{
  "num_attention_heads": 7,
  "num_key_value_heads": 7,
  "intermediate_size": 896,
  "qk_norm": false,
  "tie_word_embeddings": true,
  "init": "normal",
  "init_std_down": 0.00656,
  "optimizer": "muon_variant",
  "weight_decay": 0.034,
  "batch_tokens": [65536, 131072],
  "max_seq_len": 512
}
MLP neurons of a small language model. Each row is named by its layer, matrix (up: input weights) and neuron, and shows model dimensions 16-143. Each number is 500 + 40 x the weight over its row's rms, rounded and kept within 0 to 999. Numbers have three digits each.
After each neuron's rows, "fires after" lists the tokens most often just before its 100 highest values on Wikipedia text that the model never trained on.

L10.up557:477508434466518496489526558526577442489546507534466474533506521475443424471470509582502518498434564526378457564526521522484540505460520512462515585549444543470456524468460561566505499508541539535480490515502535536449521477487487498557441520510517440486411513464502417464495469457543465434580470507528481503538460442500491543526435516533491529547523571535479471475602476526462444530448
fires after: " ", ",", " tr"

L7.up751:590514414576486497512539505524491499554475466546457487472430612473441474552556461488509508522542514543486487452567521446471561547529392514517461444513468501452529530580510482502578568517510466561514453503569464496514498500503486448501536510442457473474507524524521560492483533465473458433518541457500511508494512517496521482482493534518549498507515518452504570469503505518432417485513
fires after: " ca", "p", " fa", " ", "c"

L3.up691:548459476455467486565512444448557548530432578479459474519489501518522483522489540484464459443450527524475508457492478504490423552482508508477493491582463532497554492497536546406497527563581479442492463505487530555470447471562513544531548488454556491600485525541442530511484442479382532537495535539537588538547509562473477542562533514423483522461549552556485501512526388422495474453548
fires after: "s", " in", "gi", " Sa", ","

L4.up260:519482474477598453563481557516482516502490502447460423484543528487503457526478564513486420474506484476489475493506498512507437471480475477482456477480413505602518584450489448537515470518509546457462452529505557560465516510433464472554497519485600582504462486445510510529472512515456555431514509507531516460546456483509556546535528543515507546567501532541472460541585446494518543516527
fires after: " ", "s", " Sa", " S", " m", "tra"

L4.up80:571561518446469497470588505475556544531464482521436500511500463473457422472442510477471564516479446566502532497461595519513513511552462524504525504472544497477529426524516529537501480448509478536436546516545501502473503542441485502498511474387463489562608437454422526466452490502500473483496518477520494489508418423551530507440587528455564549516493510468524508436503467438460495445473
fires after: " ", ")", ".", "le", ";"

L3.up441:472535553504509400470518528474440431613497409455487463490514470564489541567409508560479581393542486539445510474477495507568510512464479500515504520509540553522497474509491571518472556507519494489563426507487584489539507421513483491510534531503530483526523435507528481479519526504509518505505478423509509489426566493493441476488473518561531517482582461440463501551547522505498451474480
fires after: " In", " At", " A", "t", " in", " J"

L3.up676:497507462483488490414561473489554484628527494566480496438532537462569497530528436510482466557466510457500412452540474499413531529495488552458458502521492494572560527485504492486549499466519478489412524504441561510527465550496493481440563485519572527582562511408526482496487550457519502496484605488502530511503496507535496463531441530512585445478446487460430575508503506498443476495553
fires after: "H", "==", "W", " W", " F", " =="

L8.up227:470478474396575511515507586438517457446535551520469502537484469484473508572456526564433474566488421516483515576599499468448507503550527477458530460524477492474497491513467491470447476502527560537420537494563567494527500469555521508484505522493507456558502544453530449518554565478488488481573456524508518532496545483425507477474483527538527483483536551470451464485505505534519460519463
fires after: " ", ",", " ma"

L4.up330:450491528479489497481525495526538469369462586445421455516511513455542445578541482556483534487443455438568475422550502507508491531540479537480470481538483520467448534494546549518504523534463550494545494485467559559438442518570482576473481514511498537466513508440558518469440536574459525520466487419535562472569515451452480492509552487546475417488494554433473423486512488580486454450490
fires after: " the", " who", " The", "'", "The"

L7.up243:535497530435593550487492480485553439494516539486462454452466493540541502527445497553482488418492509497532453519573587508434513516454466461448483472555494493532569492452557423551568524493470507494511587484560512528500523479495456446495584497470515497485451501513549461476561558475497393482488546494522545493530470539591482480580550518482510513453497516468449459518446567566578501529460
fires after: " a", "st", " ", " |"

L3.up565:517439530444538424516466508455448516556538486452551513448515472537571515524444522507493509508459452505505523449450460428487524524435497483547575501542462529533478467504517462492482457523516515494500439508495449467481581536569441575559436532466499565504584487461553538538468469463435447470457570522447565501475542502517530597520612584429506545480500529527423526535506469473499504471558
fires after: " De", " con", " Con", " In", "n", "on"

L4.up92:503506508517538410525507431504496518514514483446516541515450494574554496480449485518522398576430452450486461425493434496507431487404479537506470471530556548420500449474510478525396520479469550455554528568480490519510507482474423479431471509520592509509498625497507487604485483515466427516512510525516584476557508501475510514448502433513541504549565533508572495536471524488506497469539
fires after: " De", " de", " ", "D"

L4.up629:534545555571460432580477566563492534484502538478473445528510478520442507551550475426522511477496569581413553476456578484457427495487504481509549489511548500500523546447453539501474517468541456557559485542519518492437515552495439405479562509462496447462507445525449515477388479509471498462538498504532536523426559527464506519512560399545493537490518452529535483545477491496462595544495
fires after: "s", " G", "n", " g", " J"

L7.up410:494408472483474515539483495479510470477463524526541533536495569485555478496509528475534476537465468482478517504522488502451498443458464511580486504531521404513505566532486536543487517479523462527439412521559519484472537460504591498590513509451493503496463621595511562514499563528473451515457544569505470484475478504477467463496467551595543480544507469388489456497480528499490462495461
fires after: "c", "p", " a", " dis", " ex", " an"

L10.up71:507535486466469426502471485478468502416545478501472411515544536456578512549466535544480524497483490448477501494463532514477492456517501482546514526482576523545489585525499490444450493467435544480436559482495487498500522440500527572459537569482496550536502443494475471491513607510561542535484588568538446499510484456528476464560485527538544451544484493528493543567539543464580485514441
fires after: "\n", " T", "n", "d", " the", "|"

L3.up102:507524541502433461471435506496526532554521441467553509480482474451467550469517466468482447528440505472498504459503464472509490500441538469504475500555572456457467492474495539394546477505548528529521462467510524493485545471466530535482499510564484503431512540493507497532473460509512542476534490544496481458490534481505446574500406513565533472451552513598521518487553497476422509518511
fires after: " S", "ing", "z", "c", "d"

L3.up218:491520561540500524435529426605598554529486531525620577519525522472453558424532412453438450518492554434502564474471480488549467470435490510483494510541553445525485472462518417530462561535442502537517514534502541512456492475447518517430511456460478519516577468538480465492533486543504584531557436504547530545514447571561512525464539508525519397472451473497543506498505539462417507498427
fires after: "er", "l", "re", " su", "s", " so"

L4.up348:488522473525529550519587460482430548459498509445452451529480492484488414444533498423438528525470499471516546498461505530565497462488507470486459514462468493538570506479541562539407569494525519474522409457564505442530463417496505468435495519435450498391486536570409560546457547481412484447467541460516497534519538528531475491511480429526488503589517467477474393516510548497517471507496
fires after: " ", " G", "x", " R", "ed", "us"

L3.up637:537516491465519501526541530532436457495498580516578494512474454502503555457477516497530445524471426452552551510532490424489541436477502487450510499496518543488494495542515571511454470457464499568443462446546448517561526526468518494575522486494569509454523554600528499521441544513426467468448511463528522586577525461533530442492526519422519502505464505490494455517485502467463437447512
fires after: " |", "gin", "ra", " Na", "C"

L8.up165:402452502501542498495553529508494443528460573534528462471499532450591495459465496501476512509536492495450449530464444551562477520429459543482530466482534468557542423469528475502472529467538500491467590512530424524465464545492531550487493449479504533467538483498478519522492545429538541463450501584517515515471478495535482421446561595491492512445517474485475513537435503527487508468524
fires after: " |", " /", ",", "0", " su", "ed"

L3.up64:604497444521523596447445439487461517518511532480506526516460490482498489499521523559515473575510520489457489558530478447521600439437494555493498508497519482449471512491492545520467473550459454488509548518579469506512549540465547500530578431537535542550493378452549461474453486561508462527513558524450509544468447454589512426510475512447495575456390534468436474460516549501530510513542
fires after: "o", " O", "ci", "f", "i"

L3.up545:496486554548496538497499499476490488479498481447485476462573552482502512576523400467451486529549523454424473431471436498480558485529532520529515419508456547492456443509469508528494466477447500495446507508521543505468463525518506534489562538477519482566538519508489496585532537545498534439527497492499399530461580570465521505431477442526497506474428466468546527428457488455544472527508
fires after: "l", "ol", "ul", "d", " c", "al"

L10.up671:483489521438525496491492487478465482527518498483456452568437479525515496461573506498503488546480513490482461417498485476472494498510563471494484424608498503559464479500550501557492549578437510437508505519511549500611517478491494484480487527497496481536493464532556476485531559428480472530484488464538489449396506470470472506474517519515488545521480502495516454461486518456537454501589
fires after: " |", " 4", " 3", " 2", " 5"

L3.up604:466522441462546580457506474488443521478482491535518611506537482540487505561475489507506563520566516426601503512498523421531528523539401501448478500498486497497427489473522504523514510516472485494543480555522492521565527471459448549563473522512518491507544518459479554543516417479490515483490453554520523523549455503535505569521479390589486504551426487470559514510496518497400393544495
fires after: "er", " Al", "or", "ur"

L8.up552:485479498509512542471560463470476482572473413532466493481536556518458447572468536481473578487472512483509525508443563522526482482487543554447459520519555500532527519490465482445499498495505436542418478488460512469523492582515440491521467535469488487510683516506508537525473485464494478473483482546511490464556463461544516527471540479449546546448466527543481529469543516497486431509548
fires after: " ", "%", "-"

L3.up480:461494564491575476499438372451509500504483478509515510470589478506523476519631471534533471471544522508494449449522504443513471492488439511543495492477503485559518474492513555547570477529522479447453530491513501391508476469516445487619432490545495458562595512500490541504472575442497466474431512492476519493481477516475515497445480448517568536542547480433512478497478496478595440493484
fires after: "un", "re", "vi", "l", "en"

L9.up846:495479544505547497493546560521499507491470545432480455452482510433525411539437516526505561489561529522554498443450417409587555529454487558468452437516526466462526483463517501484489514503529463563572535510525535568532496478529486518585554508498534491540519607539460442534503469492525487520499469483513476500506509474581552437455477514539537400542461489476536479540483467519480466472523
fires after: " |", " ", " /", " Na", "ity"

L3.up572:492424503501547480554490517492453525530447459511457435508513577491507557477495510545465546543503530574476484514460509450480489509513449535501440492422476556545470504523496545474453461520538584519488534498473540410543527452504438524453577519511544514422494454474541491439505499480476549538508479472505440549443501525501442538613505519537544512596542482550524458518501538516518412527511
fires after: "c", "st", "cc", "ad", "er", "d"

L8.up155:473499506520526453455465476483473436576517493487490530490491535446525531566482481560404493502484526479474534473495470550515468479552575497469523503508476504511550497440489527487457577533529419426523507484487500555525444495484532498501545486432456466527460520464483469534452455444420510504465506526435498405485583552468483533534553452535532468520519462496582511478447507482517477521412
fires after: " as", " In", " in", "s", " As", " de"

L10.up101:499469516512482525561520583504472530526560551545519514414553514459499536483531526521486439447569449516498525581457437538474439535465438500511445518497503462515488436515527504480571537455482523513494510439568561526491486493496528494519535429511522557431560535492497507494450518474463552409457463505572511468512531517475493508482465497502475538457437465492492437553481454523508434377432
fires after: " |", ",", "ia"

L7.up542:453525505510475436528509503473472480526513436572474483520501443472498499515454528491513489537479526540456549456533472503474608473530501498433520502482493485438464480470467530529456484517553487533480482499503557475519546462540465434466555491570441504505535534509538477465368435473427459489475508537527503518485497527486554573540527524574537515560488507516497562556459552593529529550536
fires after: " ", " G", "F", "s", "cent"

L9.up760:489493498457471484387529486469431507494569537561483477575566547492511532480498551549467467541567547463406485491526542519512487468536487519488476448529498469550582467500478508512501487519546523503458498543484528499532513489518501537463496523504500568516560500460596606453425482528452498448440544537457477381465441480478437480537519494524413527535456455500500512503468531431523562502560
fires after: " |"

L10.up839:491467472520529468498499487511538482444451422466529470470397503428504531461513626450436462541480521505509514489563501483483521496470469530470491526490548503510508544569481491580551548541417449454490496492507497489563520435458564509487439471493496470569518517551569495524485542587473502450508625507515535517499452524481494483479475433430550530523501515516538501497541488521495508511551
fires after: ",", " |", " In"

L4.up272:582441488520529394477477504484526476534562502507536464477477506514454479522517576526473536490551510493515466544536464526499480540592477502517424519454521560464483466525395491480415505556474501403425480512548529421499572543457499509586473485498551511517480599520525442536496504437505484526544528441402497533485482582472480493484509404535527495460536556478564472524477517504479493471513
fires after: " in", "ab", " In", "s", "m"

L8.up703:506548468517525610570532489527469560456519488488453479473479505478417534510508501475507508496540426438462447527548473553508513467529476550483506426449493523431455530485462535585548503481538461487530495442555479450560511535471517464510567522515442514423529539447498511481463583495505456505514474488449507472492551521502498523526471530482530505507556547528480506527576451549518417486496
fires after: " ", " of", "ed", " G"

L3.up382:519523494449503503509544565485483487556500567491421423486488495445476476548520497434479492493481475484483518483484471442512523480493485419496551493418486462502503491456563453538498518485549447563480454499604510484456505555553415487474475518519435491504523468541552508432491490555486460413460476520554542554481452471481533462458509482462500493516421522525578508543487508505504550511579
fires after: " ", "b", "\n", "ro", "."

L10.up376:486480460486462490461532458521447495506466606477546459467494458514517508516510516510421457584539508417552520572469511516443515463521516509498460472565509501481475566514584475549553486452445464500483480416488551560538477499513499454488471460466492489507521437486541544526555544495578451491396434511515503518518493513434514522568484511418435447494438531478534510488535545479490502466486
fires after: " |", " /", " was"

L4.up806:488495514496496519467538608471497509467498525462520444501503472489417511448521499480545494465450534427514508424535521548532518506490546538445464541522545471504490506533479545539481507494450556488595431516498482419464496551513517499457473492491529494446539494527506497430508505469458475551460566427589517506539518451428538507398576525479478434469538506470509467477494536440544522435513
fires after: " the", " The", "hi"

L3.up704:399461466453514554483514460473515532517536459504503471580538522550490517490537479563482436561532538518533514565503447439605515498496511534414450458491486484424558485566453427493434522527477526451527494452531470494455499525511458479444511508511488512539539515491515436536531556482534457424534494482500504539499536465492497513513481512526488429469576504514450467526429556516496493564453
fires after: " C", "C", " Co", ",", " B", " Ca"

L3.up664:489483485506488423485574514477437613557610531489488551450556451446449418539525490520467479490525515492499442412499491431469511606507491492497453498591482449535514514516414501517520474458593490543541523528552501562468497474519541492473499519546532523454556511459489496549542502502560506522453575501457524435499467428539536485445452544473508446499526558530521506436477462516515498464488
fires after: " W", " O", " ", "W", " Re", " Vi"

L3.up10:475460582470429530508485438502486504494566500548459577579496487485483459474478527570519482400466540482390508520487464504566471518463528533433452464488537501555509422485501551546421506522521515480540551502476530523473474504433480510494451582453500564441415485492520449523449497474478470523477455451534506528512525494484494488506595512418567535556496550488485506546477535572436555500559
fires after: " in", " (", " In", " de", " De", "D"

L3.up580:444528486438529468488509473473526479464520550484570424538490487472490471500494470517495438498612459491484503589505456535453517482524490491617478509514444454511453526487430476523533530529490447490546508476438521519502482503527496504447505558488407478488585535535499542463479545517480578418437558492510573450468572525514517566483424542545482530498532483507517425443569488521492504521458
fires after: ".", " (", " re", " You"

L4.up616:503521483554493466516498456514453535456423488566473438477471531512522474485536454512491517428500475534505524477535569509491536466496473517476514495523444441482485548547499474525553507535562509470428455512471597416483482528508463468490579486540465578525469527443495483498451428553571475441467536503536503500526546517471502539532661559527561474529466507532562524505447475559531444519373
fires after: " ", "us", "en", "u", "un"

L3.up126:459516470454453502498470493508541563507496519447516448562537559451437470534472446504479573516504530522471525450491548520491411568490475540489421513506583535497502500566443553502496408481473546563523548485507593499419508437487529519519505570425420521453530477556524457569516467487503541493579571546491474509488514533540492475516442535467518521476458460492551463508547522479519499481516
fires after: "st", "d", "th", "c", "n", "e"

L10.up843:503546477488481509540415474570500483523528480493527551516514562591501480541492464491442500446520495495467573529500463505509499481511566548519451478539486501484435462515507413509476456571542450434528568563514556485503527454525497516419562539506552563434506428501504479518523506517500462463480489445515493518497468559505369499458474554506512482509444475550425433525534490502534515478552
fires after: " ", "-", "a"

L10.up794:495404482487524514503480380530504507521521465481524444556427469513538480550523489507489380498515537496503480466519486552544516511515566439523471522510525403467484495569605492486513488468491518515508511472482529542609462469538470478424507478467491470448480499547557564486529440457517511438514473458473510441509440443459524552499566488539493562500520494414490509524528507505540530532492
fires after: " |", ".", ",", " the"

L9.up170:547534516486449544507512523501498555571525429496524525514548534523526498470574541514504519437492425533487569544418517546532492464604430558474531515479575474559505557534486437552438509552466465487489530453520476557539519512466452483535597505489523483500419533478460520445497437512541435522510457448503458471495489473508537458516450446464517579538522503500490468480516512567487501505469
fires after: " is", " was", "lo", " St", "d", " be"

L4.up867:534581498476544534472572505520475533465535535532559524567537500542434516461483500472554522498516419455476482464478523518564508492450486592480473463493547486454505467512534457531553492533451463524473470570465502530545470463453536486563540465435471534503453487480545434472506536439517548480510546519502532518554478506397453496513444518492494473503488472476592507467501539576444492501464
fires after: " E", "er", "l", "re", " D", "en"

L4.up827:513498518550528486588514509545526439515444492496532585531506528510520492460529540438474530559543474517530536491466503504485506581538503528565506529548482473443532488462490471460452550519471494483462368489471449528508546485482504498472481477529540476508553464438482570444461572501550475546411487516470437463552513519464468466472560488432412449484409500523508470466505485564439516454489
fires after: " ", " T", ")", " 1"

L3.up868:465536566486561501510542534489568466474611479526538497501451491460476447503556559494481553504574512494493473447452478502524460441471480544509505500474542474465424431505481509572550511514478473441450529510509530517530517481492472499531520470518528570445561453535508523508502474578508460544511458450597559518480502464471527557470417531509506521445505562521504512495500464477495494449548
fires after: ",", " the", " turn", "it", " con"

L3.up449:461451466539441429489512529459500526614539550461519380527534521491451538506581451557514472490461532577575499470496450508519466503545462525526493534461517510516491555599465514533520518487496465534542444504493501471470581489452504439529464491494529572486475528485487574512532442479481544513486463475514507448537490588553496468466529443539486545493502534478506466446538461554447429489507
fires after: "s", "li", "c", " fa", "ta", "i"

L3.up786:468457478491520489530464500439488479475534496463508591445536452496478555539470514442467426444502438513484529478501487502561454547480576572556516491452554492500505601540536547560514549471554550516409490484494482502432552477474511628489498412527484541471515511482552496422552509487410455525535544420479433551570543493501424462539506531451508470497441519549530532520549514482497498509537
fires after: "k", " con", "ir", " p", "on", "U"

L4.up713:513443564472504580523511481541427484458470514442463524471465429477508537510519592587518561433527474571441508552516534541496519503503477505475464482500557560510404506515510511503463485587473486482520425502470497482555537467500509591550461496484472455434469450488475521432427477581474569551464535482503509477547507450515497459519458496461536435498502457555531487508501579591470408569518
fires after: " on", " comp", "On", " (", "d"

L7.up158:561477531448501592512457434523506548497477473471519515562540499523523453450492463455480417520502488546512514494477417512502541504532523531481480488507534520474556503470495438444504541477503456590553528469462473427449542505530503487503582531508494504521485546416541573519547474546483493479445446446511491467493514507541515606534485499501505596502506524474502507446497551473461515437489
fires after: " was", " is", " Ch", " list", "ra", " were"

L4.up567:498563455519467481518447497561501457533474549468485482475490507413439538523478492500578522517524491490447547561472510536501579489505543530490504470529517480455524499556477488544454523492513416504501567463535479466425499549462546532521560548448531556443506531470526498474532475451460538500429521484502480555551508536464448521529496519477560436488506474586570478483497407478512505486476
fires after: " of", "ad", " as", " with", "ter", " in"

L3.up337:442531541501493479525444509501506606458531547533541463466510471488487475520497433534507480509504441567632514492535468547518532535488528479438451505441426489484516551455518502496545565446469471525515485482487491582530493556525511459517459477477512556439481452484470554509422442441571468493453511466448455478458482497524475469509478497480545506553527514465604533500521546549483456534521
fires after: " cl", " Ro", " Le", " Li", " ch", " Co"

L4.up65:481457552450474534538478509536485436481482550482580511485549613497474478420536602542501509500537514495514498465563503572426539553491528455520451464494483452487504461500479487449574494523547466511487523574513473426478423507506474520546508422525477449540543468495568560508482540464451498423521468547535508508446468460524506613471475491510507472484539466486514439547417524528521451406493
fires after: " |", " 0", "e", "or", " 1", " C"

L3.up9:493529448462532499461535449546493465416532481523506494519451565530544568520501495407498509459546432491499517523550432449550456542465483486479425491538497503504484506557556442441522437606521510522571505535442533480489521462480467448467491494458523497523449485490515435489484569459458442508526525498577518400504527447496496530480549529475549511544496447484484405541496469489500467579519
fires after: " ", "-", "mi", "ro", " sub", " de"

L4.up50:494506469463531510480560536504517450561512486464501449586544351515443426494468489574539512498493486537543495502500499469390564507540448552473484524480471492484531458472453444509566574433475473499517482494483510520458503436561555523509490507472528518499580524515506479510530551467539555466558519435496560495530428523449521501482508499500464580455464453464424490486479540519493508430558
fires after: " In", "st", " in", " E", "In"

L8.up872:552546526417497591573503527464531482504531474497533476434430484491476483454457473551467539447557563569553514464567476456488590524388548530513442484433541533547520572525461551490475537543539384435535502439476566554519482531473463501475441484460473515551517486524583527497482525532468496503465553528594484513485468505483537491529422505532441457503499426477482493514526462510500502504454
fires after: "|", " |", " on", " the"

L7.up604:500478347464509574535501482505573524555503522503489469511521528488512476513546474547501455480428505476535449457483511571466609458498512458475502537465517469481505491506525506448520472550474481541481390546525531455422534543519455452506488605523449419510505509455574525506485532498503462585481437478561448544500547459534556497539495500475542546536504502419525545531479505481500508524512
fires after: " ", "0", " 0", "\n", " con"

L7.up867:427527541504496521513464544440479470493500454512493510554514495446439476555512444546516482489538445527417459579456576620501545458479528484537498469479473562497459474576490526430486480537511498473431451512463429469494570502455507530469511516430510469522463522469447409489519536526514534474564515438515444513486523476458534517515410549509489473501523491538581458511535476557495506510516
fires after: " on", " (", "born", " "

L3.up645:495516540491495563470440457544518461427567521545543566438495527548436582491512455527506515508456552440537449536523467514545461626520492550513473486522505489486504549616454466521473498502493538508472534468520548494459482578511454507458509462506475542522569497422460474489459512455508492546470509523517553480525479492484517548533538528540497491589445484444496483508495567502474483588426
fires after: "er", "ach", " Du", "ur", " enter", "st"

L10.up82:446493457455509523457551488591504489491553477511468423499569471485473443429497492558448495524394529457513499530519509577544526496490494508491461543502458410475469546491553514464506541510535538515490491481504557506516524514485505534537489483461465510542442511516484470465476506514548430478539591412453469525473431536431508544565547508469517500479492472456533503499524471454632526498470
fires after: " ", " 19", "gi", " in", " a", " the"

L3.up567:483582470492419552556555466534447510481446565513482435467498485499434563489471609498453514508482551492574447491490530491402504497585474519525437478442489475569509527492477489444584505563501495488504414436446436477456484573473422540519394501487510452541523572555455452414521478528472546570513515515531431558498442507505525540508537493500455497486490523497467539516425549499537474511517
fires after: " Ho", " H", " Ha", "mb", "H", "am"

L4.up799:438496546519530569521544492487505519526461491541509543495467543520565508528484425490481542528505542518534528556515598513443520505445505464494432502524529533501472506513496485533493486505407471487509451526559444473466482513531506459431465435540543622509438561511531462483489407502430486544444534487505474461448500503553536470561439501517515480473507466465487444467488463456534500539441
fires after: ".", "c", "ab", "k", " b", " mo"

L10.up361:552492513443445442498506497499526457442497545439526521513527504464530496512498525567528520532577477460519583486483517453531476569520413530489468455402448450573595460495518457620472475436469493522520502462540574501578506442460570525478544410458570447457534501507488474526474547464601436511478605472553466515490452483543495446558496535431554436511460506468501500448486476528586493436461
fires after: " |", "born", " /", " 1", "s", " a"

L3.up199:490504503469415523513474542507492465501498549468466481571513563476488415440524543504493428500545529510499358525439491451454559504480507415555430539531409569545539530498455470507585564514452536502468432519474578486454559477538505493492534521498467447473501610542451462451494469496442534445568515466526546494524543579493524509478498591549530419523539494448502561515457513482514471441458
fires after: " The", "The", " who", " Ho", " Christ", "H"

L4.up336:471436448542570584488512440481521410531496539520497440490495488517569526541544483580466510521545491551497468448524495445475528502516485405514495488433530505498488476492492497543541540423531518499483552453511528513569481441469495517586559570481577510474539465558620498457533549505506467486466526511538534462478485543483499504506534476511500571480511531516487483478479549542460495507489
fires after: " fa", "lan", "par", "au", "li", " an"

L4.up709:437540452476435473552495483516461553488494525546461471577451548478449441430516473578530472536527477484524475467563539499578529554572532502477484508512532574435494521482578472442426502491442435498459462513516479532490501483528491498447503510465454526510513445507561475512579552563494435462514489510473505480537538523454536548480439514480438514522533522519429561488516482439527576463537
fires after: " C", "C", " Li", "A"

L7.up302:474488455473503504527573446557571502568509508494472500559508587493447450543527501500490486477440593506529566453508490510559500450493484479508492526479507481532453564544497460431553466498523462474484455557589444515568449543540517550526499486506487517429515533589557461482471503519529526527465579380471518575508496459454488503541520544505507441531498514496516489495489563500484479505531
fires after: " ", " E", "p", " Re", " pro", " |"

L3.up13:539519496563464501557522498497479509539564454547461470452489501485500451466446491533453556433536507554532584535520491534494539484536555493420515495489463451534512532434520503458542479478462521493443504598597491538461497515515527480567511466466555546496532474484454468457532543485410522488555477547523505583493471559474576546541463488478515525485429446431486557554487533566456539476514
fires after: "\n", "un", "en", "il", " K"

L3.up231:469508560524543474507513454508568497495519547504450515469514434525477512481519520461502534489485436513472519410464514582452556499527474443477471504507515480504544424469589424555458522479552485496456463510482451478463545565444540443487512547452497480529454523503403559511560535464460562497458491469472485524566546557502506541509521508510498495475531487466544443471498524450469475539548
fires after: "lo", " C", "p", " Mar", "P", "ic"

L4.up198:513473535512485526568505428487481564456546492440493485489458423429482423569556487474539554513462477478421407472451457470526460519503477581524464484556485481483459536494486528510530463558440519417456486479539487478566487512522487514480544522522507632528515454512560410519524485519532467522452435485500470520468550446562547457565503503528470460501495451499426571541490576546483505511460
fires after: " O", " I", "I", " B", "o", "'"

L4.up226:516527509512486468589508511506414523545549505475488506504543499493474511558459540499504526542563446503580527474521529447472440491508402520517484527458497507521574499548509477472503477513452534516518536527567426544555422456552493513511467507440476487497537517518504549467502462544493494493454546416513531447491605519448537546491510455475520547516499576424445424521442479494502503520536
fires after: "p", "c", " p", " imp", "com", "lic"

L4.up270:548499417466421484495515527457550430532548500519489486446531503511487529557591530507503560571487526447458513483468595468499548524487477476477402483458521487510563472459474462555511544471563438478495458444490553528497512522514444545552474545435439519528519515557553443545574460478446471509480525500538466511443555483496510513543495547481535551490488477431518438438490517485508521546462
fires after: "st", "c", "m", "p", "per", "ca"

L4.up112:483499483437572488502486394447516476458518506568496486545561496467480455522534505503535510458534510588500509488514553501486488493443490466476541504519511459515541523526489529504550493510518506488532518531558448504533527517453471452516444490478535447517490541515479454497551500477420525406460490443461554517498447477471405591538481488484533454377433516528528511513423468615485477475489
fires after: "\n", "en", " E"

L10.up534:453460486484491467472471533445475530530555554480479476594471498577487514454523481504515524515517530443507559488504534516475492492460548595502468475498435513490499446527486525573539544447490403521465545449444530553550444491479554511451511529575477547504551529546599518522552492541488493461466440490521525487546536473508500477459499411562609483504431525425486516504508524425502503428541
fires after: " |", ","

L3.up141:483537469527575528512568516520521470514482441468502546475492494522503450494467470544520448552471610501474441519538474537462449538518486554522390499430461455468488483472495623479462471564484484476519475511469493505429484466530532459526488444526525584577514567539501495555530528523536451492528499535547565579557500462425446521543442505469571444424464465481470499521451537517514485514538
fires after: " in", " In", "ar", " an", "In", " sub"

L10.up512:474489466494452533479495483522461512482585501471580494536476520474493507445428502491452507456566474482491526527469399581510493531465508482468465469516484520476515426551493497531525540515501532466550429458497517521505514501523475513514507519615464526545506446453542517455468497468462481397421511487524497507479558495514396482529419544587507505541457537486521497488491539418510552530497
fires after: " |", "d", ":", ".", " –", " and"